{"num_hidden_layers": 13, "hidden_size": 224, "num_attention_heads": 7, "num_key_value_heads": 1, "head_dim": 32, "intermediate_size": 640, "vocab_size": 8192, "hidden_act": "swiglu", "norm": "rmsnorm", "norm_place": "pre", "norm_eps": 1e-05, "positions": "rope", "rope_theta": 10000.0, "rope_fraction": 1.0, "qk_norm": false, "attn_scale": 0.177, "bias": "none", "tie_word_embeddings": false, "parallel_block": false, "init": "normal", "init_std_qkv": 0.0373, "init_std_o": 0.0463, "init_std_up": 0.0533, "init_std_down": 0.0533, "optimizer": "adam_hyperball", "learning_rate": 0.00353, "beta1": 0.9, "weight_decay": 0.0, "lr_head": 0.00506, "max_grad_norm": 2.0, "warmup_steps": 332, "schedule": "wsd", "decay_fraction": 1.0, "decay_shape": "linear", "final_lr_fraction": 0.0, "batch_tokens": [8192, 16384, 24576], "max_seq_len": 256, "doc_mask": true, "train_tokens": 159300000, "max_steps": 10508, "dataset": "wikipedia_en"}
MLP neurons of a small language model. Each row is named by its layer, matrix (down: output weights) and neuron, and shows model dimensions 32-223. Each number is 128 + 32 x the weight over its row's rms, rounded and kept within 0 to 255. Numbers have three digits each. A neuron's up and down rows have the sign that makes its largest values positive.
A block is one neuron, or neurons of one layer that tend to fire together. After each block is what it responds to, as a language model described it from the Wikipedia text at the highest values.

L6.down55:122089143125126216118135099145115120119141062127147137130095173116133116160170127152151153139134141158141102110125067095092152107115099146178122094189105107140143121118106112087108122097122122147143147128133091130137094131190066101089116102157185118124142155138110158158090125036144103112116151165149131120118139106104127131171114109151119128132119139171103100171128105046146086138167111122131151121144069102137084132129114117105178163133040113104193095151143116105083092103087127150079104114117117139094151136143122137109142188188105119117112156157101122172135147083000134161
L6.down66:111127127159140131127157141157128131108084090154125142139188138161161153091139190149150151113142100128130165095126150096103093070122069106172128106165134187127133127153128119146107159118160133110134142072119094114099207129139125139154084121078104101151146151141093066140115120094132103143142068157106120119169126082131090115161145133146144100167094153137129128109107172010127091086142157062145108144156117109133121132123120176121146140128110252104140120138132099174120078146093161157158107113099208140154115164152107132141115151140119089193127127128151123145159141102000158082
L6.down279:125167093091104197179123108120124115110141055144150118140162091073086070072134057137160140178076150186121120112111132161084126144095063127127107164196110146127133187173105129086123175132101093151083125122076101100129154167080141104120107131136168123192124097120172095135160091101121075099149167180089147133158113144131147100133107160123111100160128159149138124174154176102111092145086143091148117108132150142159138111137154145142067142122027164107133094065114143145124103214121087120117118094096106189202150096138137141152123160143102112158127142125159113157084127110013091142
L6.down577:124107139099157168159131070067141096108126184182175102118099123136150109128159156112102154146123111124144147166138102104147133075100079132080150135224121122123121135103120107098142094116130150151061121083116093082138140112152113126095159112159139150122193111137149111117108145135189088113128114203105161118130115144124147119119165074123122163151099100102123140115138138042150145108097110124175160158125115162076116115114121158141107179151010167143114141137122100128101126175133131108104134172115098117171127107115111150101119169140123116153094121129155090134090141118000146145
Section heading start

L6.down93:097139170135100139146112122153164107091133133116092093068090078125164167174131132139098149165099107136172158095144168097137109130203095097096159165097157168176152107129154139087133098130141164147134109125115124182144118124107140139125078090121152102164182120176125173109144128169129178110074093084139093093097109139110129132142111161106173174131061070140120127107073160173164175140089168154134140133124180115111143112085144188097095074100129144157119139083169105146156150161129115088131109116051172127034104135152121107097127099129051106203109177134157094074134123193155118091
L6.down106:127117094113087174102115109093159124117169137106133128174143151152086154104093081112119092120114183097105102162125104131189152150108132183139084124176140115111180134157148119163125150143123140077105111139147061132157106154074128129112129151192188169065109115181135145156172120114195114131122107162154134107149146091152204139071161093132133126132133165116081125143147124096122055188114117081053197077103102082102155113110120090128170125146138111164114100067180193089082171127161045121148047082121085148165134148134150094156139146107169123112097120072114166097107115163120148130
L6.down259:155167171179173119134125078160111185094145123107163144022086077098156195092149100124186178133076068079138134145200056100083122141144152152090170150131154119124167181133095092152176107141123077153158117127069114130132132134100083135113126122175183090145101094129178103134155110110126118170105140143149128153140144168135146143141139136129103085110176140125145103133136089087171122117147067198090078076142144179132100122109126094131081090091119109125128138102085131165099155129153154101131155096115119106147085063144144152091159097123164122135165125144096072117119108163080112099
L6.down308:122137102128137152154123180145181093102126094121155155086147139187091109104141148101111171131109098107201098068153149184166031109139131117125090194149153063159153183156148163139123159113137145135102092141159084099109109117140128145163174147125156130113211152144131139178109124093139181180129106134162129176191178124119188153151112151151096141138177099157135098160102103108185145119115103185141140160171083177171134174093091146116142091144168115064185117097155091153128120197163159113113155146142158145139154150092081113172103187161156117115113144139149149161149126164133076157
Mid-word fragment tokens

L5.down418:115197149114131128105168116139145128159171134161108112166081108134096080098154087082122115103124166129117130129181139145130144182123126117141141075048133149110132102123163124153122125153081142117116137168112123129168114133167098131158106188155138155133202161115101161112136113128120082106187153121133099133099107110127053149158115199054049123072101096152113146121134110105154089117112124155186101127160198122131085126182156101092065184145107122125129117149191141146102094117111127150130147094103140059100148091108067169103132092136123138187144190157137089114142133145126105119
Mid-word subword fragments

L6.down39:118128162131150142129163106168152101111114101168151202187130143145104126133106121118073131129166143074069133151144123146108147071161099096122154120127085138089143100121057148081087135091121108169140151103102154081193138122116093110152139099119186184141074143084124160181095143139125084087100104130140078135082125054140142123097134109100137106119142098137158116133111122098153083161164185109145061140158125142104177142090103126165130138178194228169180115142127107086156093137151081103164148081150108102088086145115157138159119149133126094101119182190106164076148174129159129124
L6.down379:141074166082078148123158099134094153090150163153134148145154153045168120158131104137131122125120093101115122123102114100157160136144135156062094117093088128073110209112130151071079157122184141082121116154136096106110182129101139143125156192182158130121118042087106107148089132068110128103135081155154186135127119124133070167029108129118135139122140149117155096138143127125085104125154162158115132201179188175133097156043133113163113114130127099121124134115145164160103141225071156114139128134140067142083150076096156069135134179110127118165134117081116093145141128110177109130
L6.down434:130118072132117140038119133159158136117143139102153138113200127149123133140126102166097073097148141113097097147136122119161056134138127202168161112035152175118118163095139142096107100123136113100138172061145126195121197179130091115102187100148148111102118134111077113155145100145139120140151072127190118132125112082116160141111136168087125095165117175171163148097123151111130143129173137172104096166131132122131134146177142041127095087182153127171140159145040143174177147131142153182169097100101112069085070101170138102156099107141126113129122087155153128093200108130140111143
L6.down603:140132149088104149090107061148134143153136135104124122070116122109184092111116190099135145119197087096101128156085119129151137170132180106154138148155118152179149142179155137145116112130100168135139140147156094062072104161147154133102083186124123171110052148071178118120140145107100079144079098143132115143155081121135151131108139150111087146122091139141184115095119088179057060126085188122121193136085108105134188144136161072113162113114093118096126068154181120125090139130065154172161102117091110137190157078131095122147155113091164104124066086148156131104134140139186162120
Predictable word-continuation points

L6.down407:083132173072126232160146106109139145122145143133090099065104109140119126123075137112168178110163116111106108078143138205102097089115186136133123131199079064111122161164102117070083111110116113119135134098153121055162042089138073110166100136139109160128135115173153165120117130102088108117096056120099133124144141113143111117116128146113117135112177126175168092120143147084133149119141141135093154149097121087156132134145168101117144135197104176050089129135091153101146095162124184165112121158129181151166146119098121139101161164137114098085157136134073135168138172115115109087
L6.down410:083106081118128085121131134153183089101124157096155149126123138084146117137212101184220129121122043173119067133100115146190088117036133138108170099154081200143117120108105114160134119115129056147143102115112169088148122174093082106160105126114147155100126124179117147195087142161087116097139074126135128134181085146106085128104130152135116146108146110111101167090117110180142138153122138177111168132111130086149065077134117094143089130131125117134118147117189053161108123109119128119128107045199115104097180130151157159178134072153165109104104152127113126089135148144073094126
L6.down429:126198150084108094096116152147126134087073181121152103101133128084105168119157142090153107103146113144177160141143125140131080135140098091142162106043140125102187126081116093109103122165119116122176106070105143129117091146121141108098150109096113162157097112119078104115159134112142169125118137091107084125143133132187164095113063081083119138088097159122094095197140077141100112170135119128145107200123148076123161181098171154143087105126178170125194163123119075136117090088096088094121090134088111129072132102136097072146088081052106128104145146144146115149080158120242103104
L6.down632:145115120119106192137112128104218135146101137164099140140141137112140042129131134118178104097133070164151095130147087124129082057166111146188111107088095087188077150132159130145149115121112121146117092168129111089102111183144158120106103112180148110089058138125105085136117112153090183152128161185143155170136136111160136114122155133179116091115164215172149121115050165104183154135095122095171118131121154120114138098147107128114068145130095114121145136183113145127161136179092162128167168121143144107124093102168128117159121157074146148101156120080067133114134156112118096118
Possessive apostrophe

L5.down291:080145098156128141090133159143110138169131135125135116119123139082186097177121141139105118103079100084207160135162140111113095100117134151108131106145166062145179097092179123204126119169144093144140122140128077160132143166054169122138145118156113139105184093149129141116176031124090113180118135131130110165083159168155181141175130133088182106091145148140083085152092088117136127137069134074150113130113139143136119105102071094137089138169179130135150072116131122119125170172146189135140118123094105151089175107105043094194158125076124122123094114117109154117072156106186096121
Range and compound connectors

L10.down227:136164157153134126074083145096106121108138149097109128076086136224119077154157149144075087112091096073153125153113159131151132175107208068172098117125131126129117158125097141098085095105102128190148080168130128140129089165128115100067137119110131097176096132136125074105101067110078162120090116148105033098109136124175151053155146096164164090169141176159183138142127108160077082180156131128111157145100137132118163078100099123134142101133127120116149096137106153126176122097068142081092114113094141120125126079094172144125102130113086073154150074171117160061103199156196138136
L10.down406:174102166137122192092120157158121124139156097106119058126084116124147143139161150120113160104111122127210120178084104111186105126108134108141130176177159117100131185150108111079040106147125166159094094154105182152067144102167101098119160070089129163153108133090167121072156137110201100152128164152099119145161098136087155114157052151111158143142138104167084094154151106105153117109171154107124085147153069133159122084133125123125175100118156078092129082097073124141130181158112100134133144106112113124186073145092103181142138161172106134116136159174164159121185163139098107126
L10.down588:159177160113159111098140077151145081085096104171162130096108173147110153120158158097105124100122176126110126099085104120134097200139057143129168101139152086138166133115137116152136118095088160117093129160106090055152184095107073169145129167177147160088145152140145152140186124162090214143101147104093174179145119136112073059162135136125118100107087144115119092180100063091089130127146173070141153127128154131070081102151154133129122169114188101135137121102143100155100125133150072125144132065138118197107142105165055189126127165116145072125125107134186099130104174080067157125
L10.down629:135138108167126130033115093115124099131108189101124157121092078156104159170137167135135119117121102151123134142151192127148098144140097109182129183084131136140126080149112125158101146178133143097102115119123076174089153137164150137180092110123056118173211091172091167137157153179103175162102133108129081122136104171118109141133163111104108124125181071134126125102081172024176171180152180140105123199158134135134139154079124103111104164195140104112092138095106168138115125134067114134120120087170099162134138118131130113110161122164152122135126182148182132182188115139025088115
Mid-name word fragments

L6.down476:140174154175128097154132114094185146059089121103163113101134123166077176161114107117103077113183090137075151133191138116103080186135132142141177090090154121125163119157127118136167111116083136127140099156126093120095130134098143117115178153092103155134128083169139114136112126089051109123120114126102155181116149081158159134153088115165151114142122150137159177091142196127173136008153116064138084110134117086081186168123196070085132142113104120162127093156132107121100172076144107174118167143139151116134161196119163167097157125126172072151164130105150165059112126092096135135
L6.down557:125139110107115113134132173144164166121117150186154156144117155120084133085141088109063144099143177125076071067179149153143113149093151119125100096119146126133141113108144141132164133170056142101133132161188081165183142150147091112168114133117137144170115110103165129131134144180103102082188173089133090152126128084178114094172178168154163124167118141138137158135138134155164111078167110104091119114128119135091155067077127126128167182128145202151143150162167088122146123123107140119118093089153174157154173125120154119120188152136183162111079082124193090184135140134196077157
L6.down607:145144149157141155076182094148150134144142116141113100187151192084140119132159105130097167134170136190072090116122161097104104106098128118181104191096133060113101132129125098176102130086136169075164122180150113167120143142115145132137099164197055101055059157086148072137174124098122155166144089123163151141115137142116091124114065188102096154148156143142073077102128208159163151131145089164185155116191201091147115093110134211176137113129157137076165163178131149157127147126097097132174168149131099158099125144137090107110140085110131113109135083171132139114128086097156155127
L6.down608:104139101154133127142111135118161150121121158140145104128092142047095060093113180171122148106120093111148084123110129117164093143049184168114143126148088143116139117128145176083144150114122100101086115173124137108145087160130118165096150139111085135140097147125132050146155093118133185136206117125135120148140142099163120101106149164137111191151106118150101079104126104124127123124115183091126108077133083109087152147028096184129084173111091107143154108176115167163158154115123176110088156145118178081134126141141126143112168180156149026185140095105135091032049168060136131127
Mid-name hyphens and separators

L5.down54:143078097116124141134104167196133125158126151117103081139144128129116157121090106191136105133120104123091083172174124164076094149102191136090161150104126125117171139187140175101132122134094111192150087108095175183165093112065090081163100071140122124119079148141151088077083080091152114129130109080151157141087149152172188160199117124083165108106124111060129094115125132110128140180174162101063126168070146141084135049135162111170143195181135125128115135193116161105173143083161097134133182123128116124095171165150117093158145108164096132130149105156170073129152131178174119137
Word-initial fragment tokens

L10.down273:151119095112119107145108088092161166103142111098135100142083086107160080180124106149181092123136071190117173125106104114140117175200197161115163138119086172081150136184101134069139172095112148102082185152117110169114150102091122082121133149182086158116132109146116081143102156161202133133110085146144152106088102084121167146127130116128106151125163101120119091096076101122147117125124080153196063049142134124131130179098114144141147079147110161141093138092177100111118103117195134116133152114127075105183095127137112152091146164115101136150099139146145112097087109144230172185
L10.down308:153116171115181153127121152132187202117131111145155127094107084145097174135115113165151157118120154061107114158138133113133095092088139113114124153077119074135127160130105093135125074123105105115142108120126090070080113126085127114127165124145163096152054123119122123195172149118151125142128141137109157123123067035097065098137145173200121122091150198151105178136125115108113129138166097085097175118034198146168111177175155122115123136128066185121131109102134070103130126084182137145142140115108076116132061105099116160069145137144158173178073110103148126173099129170119159117
L10.down343:161092144113149136147113146126110156149171174138082169137174125133097165120200103143136133130057141165034078099092173093182094132189121098117096116122139177117094143102126110105084186105076194162166112124159136137099141099083151144118121107131137165125113138119153119138185143167159136161141053162139144092131158155115120080147168131112155121075167074147112124145101163107089140099118170095098090191135154158102109125126117133108165164108163069122102086106117176143117090172164113130154131161076116055135119180134121115144146172135200141092119088146095138150147123111145066118
L10.down607:104155099132142068119129124085147116131093141116129123173164064097115082061088093146148123060137089117180088140138138115194144095127168132149113162131190099123115114198149139116170145122098154122076119124140117133086066153076129173175087100140135107121165200172075059170146117151120158158119190140140167112122156136186096206148122153130159104084091117144063142075098090157130068150132167134088133186159147112125102123142129146135091139089150097088151137126155110137182146118131163125123115127130063153200146162087194136098143135137168094123086113122135158086110164141039094152
Mid-word apostrophes and fragments

L6.down216:175160075172179185118150083092104146120125173142139094053107134157142133113096156121141111102152107075166113163158155128100094138143141112153133149134126174077102172164185166116110160070086105148148119183161143115131174155191110153098105102106123109155182135138173147103186150130087127138089106094133108168113064136218177163133132131142112170092145164135098136099167138098146130116109130189137082095103178110160089166019110195134182109076120146145117107130135130096044149112202114113135103170148101107116100117095123116084129098134155143099140113128142145087141127157174146135
L6.down361:140183150164181110150126122124164151146098089138133084139150118114165121097137182100090157081132078096108145124156165057112167114165085132131127105100111091135108165106058156105157067102152165131104117122154154130132051132124112144126115047094145147104109126157115149179187114139118099093077074133147160174138087081101072170077096085068126109155130130149127119164099103182140092068096111122079146186139160147118160158071143144159123128149127088179142106146148134103134131142165106125164121079077106070130191190121076107158148127166177158167116113110198107186168121127092130158
L6.down461:139106085138154120190116142120074175150139115192119111139081155128123119132187147169095128121106096159172163129155099141154117154126080081103096187178082096087152084159139136084116117071126113135103134095113123149160132162147115168122165112133113157101084086108173064110187126139089131150143109094103068099113123069163121212096132151136106174086161157113145123113139086129137129150141157153159096069109206180092132188149077122120124143134111163122102133101128153106198117131134176072139110138118121113144098078191159141169158180148159141086132156221164075121151131117073116107
L6.down555:153112109059112123081162135154169068093164115134097096106116107086092095091099140172122144130122073071116112075096125161136134123145095063137104130209106146133134150113107144072078138098184166120087072121161073142106136117174168191148130096125165154138152117135161194138172191072101185069148077151132068134126119155098193116104131169146187189152184091156152123125110135074147128127102122160131120150136097109125127136115123123139079173152098161124129067109158130139186143099105155139131134131100093105159159107189207131118114121112124155123175105163117133135086143050163131189
Inside multi-token proper names

L10.down18:097185113151071140094120157135177204137163171144124149046056106108145132123123142172122166144161121099074177151196146153158119148130128104125199139084108132190101104095151148141148137140119136117097109133158126161119143106112089152116122134143146153166135090163104092154145091146143141144109111065109125081108149146092129091119141103104134122134150170112117118115106130011172125172130125117108108165127124150173147077100125184190110112085188135129123163120050122094173183092152098136140087149133179113093126172135151159029124129133118110110149123106117105129140121122093120212
L10.down38:163123137131156184146106141159120101105101106150098119172066098101077157150109111117138151138119138107000112109110145183126100117138091086077098108091139166111129135106115057121101156087096126097136090101134163116158169129184103115126119134100107157044132124071163134148146188128120125132154173160154101144172160146129144170066126105126122067116104153096135107129134164060144180118157096126143103087133138103165114122094108149117187122131119173133102153120050136083135115113137123136166122129122111103116142134125083106110128067134150147098126153122113142079121136116157086133
L10.down181:137148130098116112125096157159143137134120098118121186188148096162139140116177122144091120143181111076085090118145149127146173143142123087113114109134168116110149118121111120109106192124119114056088144150123160146143130126100101120119138146128111142145146056129096116149145123100092159062112122156135174139154104123090059131149115144146115148120173122150113095133129129209116096069147170088097166074137130101130135138150086101173111115155084123143095103164130097102172143163160174094152151125179185104116119158159187080217125153106158051145085161111152090161166194109255140098
L10.down546:114092076125159123157108111060152101138107126168095191187125069116097098135183127127152155153152147084113133157168119129195140100221134118096138126105165169168104159151193133112165093154042114149091139106076082177114156138121125147138134145146160167192126069155109064155152084167129176123115129100156131083195142135164126096156129082139125153115123138097128130094138180168070139104139167127132073113150167116161131097124153091129094095127085176122097086142065106122203058119083137097168104167073162119101172112170117079125129137104134132166078109077175112088178111157150130125
Separator before person name

L10.down282:090165182192088089139102143170174207128080122079115125125109123098185164183134153197137138083130152168113125145102151135107153122147079149133087058115137131103105121119123122071058118173183110127167132164180123151088132135147157167126079115113122106137218139120159078098166107121142107120147210084071085097140171112148155091122127154103132057106151159122092086118127104078119102146143168123099168142130109097149133113092178155138120149136168164104108104072167188082096141153117127192081095110111082159140139120112074093139117128099130148175154102112144117174182078127122132179
L10.down298:166097120178103172165109093132116112092132101116130135132173102167054139115172104145178150129068120152149166176141114063102134162143096085138179180097134143147187134147128145104100123143077069137143046115158172091086126123092156148080188158142086117146217079155132096066157120106093077132139153170117093109142122169108131072127139150151124113201149119138139120148121103109116110105139151152163114152163141140100053123146097145190104168111125131176050140152161136101114110133157142124092117064138114149122135076115134140137171120106092123169130142187121085132087178167032144136
L10.down320:097113177147139133092137096114149111140190108099134105084163133129108153183121154148155122146100063137112077156150207173130136130197134113185107100113097169103171175105116148078095119141163170114074112148126095149135128117141155172142151123093129143165153159114163179141147156113162113131032183105152133137136161117133170118181060149091144156097169122123190119134150112074131093147098091130139188199117121165157116121114141106122104097144111060127171131128104118134165102145099134133133150153183101143174112133152097173104143180083145091122139140113140123062124090147032123203
L10.down518:132121136115144099142119125148147108145127135087152121132175154132119150164126080173069191100088148125144144113059118125104123108133093140130138123119119177081155109201109046137091100104111118112183142140048129145115051129066132188103116164135097082158189092159133162086162188128092102116104092131170154137147129132110122165125119108121152066144112109126157159047171115156116103158081123164157115149101056127125118129079132132127131044094183030144115126123068173155131099150158077124151130146109131122152103106078114083128102061170115181138053117143124089131166119149096152179
Split proper-name pieces

L5.down536:149124124132154089122135179096155141149134123126116112131123134145074161178137092129118092096107136154078101147125195095145133146130137095086101124047157115121128116138133164177169119125127107096169131187123140123126121164095162132136135123141101125104143142126150131145121164201101157136143135130115118099091123159149114177135121149161121118127128160126129133137117104247137098127119125127101085081117180109113167197138122109097137095137196123115113138125127129152114171093106130094131100119152143139099126092161143112158126101129118136106111115147117148115108123192255141109
Wiki section-heading opener

L10.down263:103133128069153123137110197135088077129121166131128091136174097097151132166083109089119118121118133128068110111168088118091078125143160144120179091212123143107093097107132129083100170103115152106152089081143163132078080135141122038159139124125137151072195124134148140092138114109125116133150097140176103152150093107081119169117127123139137143062103109138131168148082143150145112136148124123112110155085108142115177130172099148091137160092193194111119165171085128134124109144125160171128128094141148085067156140131094165136106112121123107121088166121166144160119172141255120116
L10.down344:128114138148139138121087141151135147115077108164104122132113122170130100106139124167103115076163094117099141197151120116118103123064099121127125156106163069108097137088151120101096104105033149082102089090182149127135221069092152137137104102152147147073150157064085095191170096115132127123137112198097196171153129160115164108110137088107064098095119133136123132108140137196140164147105146072087135077144124192121059113087115180083079164118099144164164175157120138066089147132134148153133189070135154132173118110121077144193087117139146135117123123076132100175170077114190133140
L10.down377:121166060138114175107087106114160149133099139073106110189107159115125140130140147084124138083179095183039125097167163122095091120125135153179147077189162161114158136106144122127102089105144151060159149113129135139114132174106125118083095072143158215120118100088125120113151109164128123113164087135113201146166121109128108133129124123119109171103133089127135143202100179172120140085017163089109169106132147146087126091186127131136170096113117145168110152126128091089121103132170200133133132139119157155163149160095067135158139108089081140164155129175099103082178110110169157112
L10.down444:139065090151162113135165083160057120133099086110103142160084096119147135123171181135164130109147098140101122183111195127179098145120139173134146143170096122097076117126143088097167089072139082098178127152058111091128162143157084117121127103154117060142214160182115120127111110164125125061079136119121130108150148135101107090097104119148076124120103133087177164124162178121059101156166125101096157168107107144103172125095092142134064130092134107106098151109142177075101093110182111102171130112135116132161109125124065070098104151178145103169110145117128136079094109105169129090
Mid-word vowel fragments

L5.down485:127128178152145140220141110053110105099074147130174148155091117094111051085169118131115201113115160101129106168170149087162154115085120098151132148156112126133072104103106116161127118149129168126124087157131131117109089089158157188118120204073148183164138169080117098090118160052110095094140132191108149125162117103170115147103112156126124146080147191190138120141179152118111161133163139190111124130130154151132150148137195150151203187135058116134158143128145155107114135112094100143130131097172088135167091090110159126150105117179112186181118126111132072172110149105073110142
Person-name ends in lists

L10.down98:128094095092133180118124086116188075091079103140103106130165174138152126144088153132137110122104133144162124141132132142089134123153080098116070078126105133085148169179065142202083145138124079140143158106123067035134177180144129161175141180136154096118080128129110109147113069081161091114157120081140193172080101139157117156077141137075082194130120138179087148120153126126107119133141109120153131106133131106143184106122131108109193181171119155019141138109115139078095119147137142160138126152195180111137159067146106130072138104098178076132142110084133077154140133128076120139
L10.down283:181153163076212164139103088125108127089156134135110134160094147078212169140197166143092165178148144079108091142085122154150108157147156179172181108185167111066069106147129133069129128139101153144132127100103100106139121150135077113147132131149182200091129098105168045116121164158152144150111101127100165139180097140101157120011126123131133121122105172155105110179124165144151180150114205146147107110156101137171115084103124180154074144135053118135124170142137148124134113186097111138112104148095128159151145167168119137165116110138083174137152120080119099131108148155058136113
L10.down403:140179132122082139137105110137087103154112132173090104171106137056140147175131113122148061115125165139167195120139180198127139132165089082164133116185072119112178115108109115147179146137088117114134125182120167152166100155098122122093078144129192129178141125122113094085136116092123112153149099081112120180152129146117135179132058139141143109098107089082188157136179119180145082089125137097163143149172175113124107150148162098118135136104158157142160199149157134128124121101136073166135118176112128203146178115152077098101034152164168133074103049113128088158161139154117176120
L10.down533:128064107154151166133193117103136136119170106167172110139144131165181125117119164139164125108117144143188118117117133120122150161145134123118121101146131146115132131104146132037135098121130162087130141145116121082112130146146095147137113154102181125113088106157122095111175073103168098147184078144138115099095038105135111194175108112105147120123183146152103133105138145142154174132136160124169152151146149172147097188153165145147138122118063102113174146109172160063122070117110119200074089139164110118136133104093189115081141151153088102088158128148153141092178131105000118126
Section heading start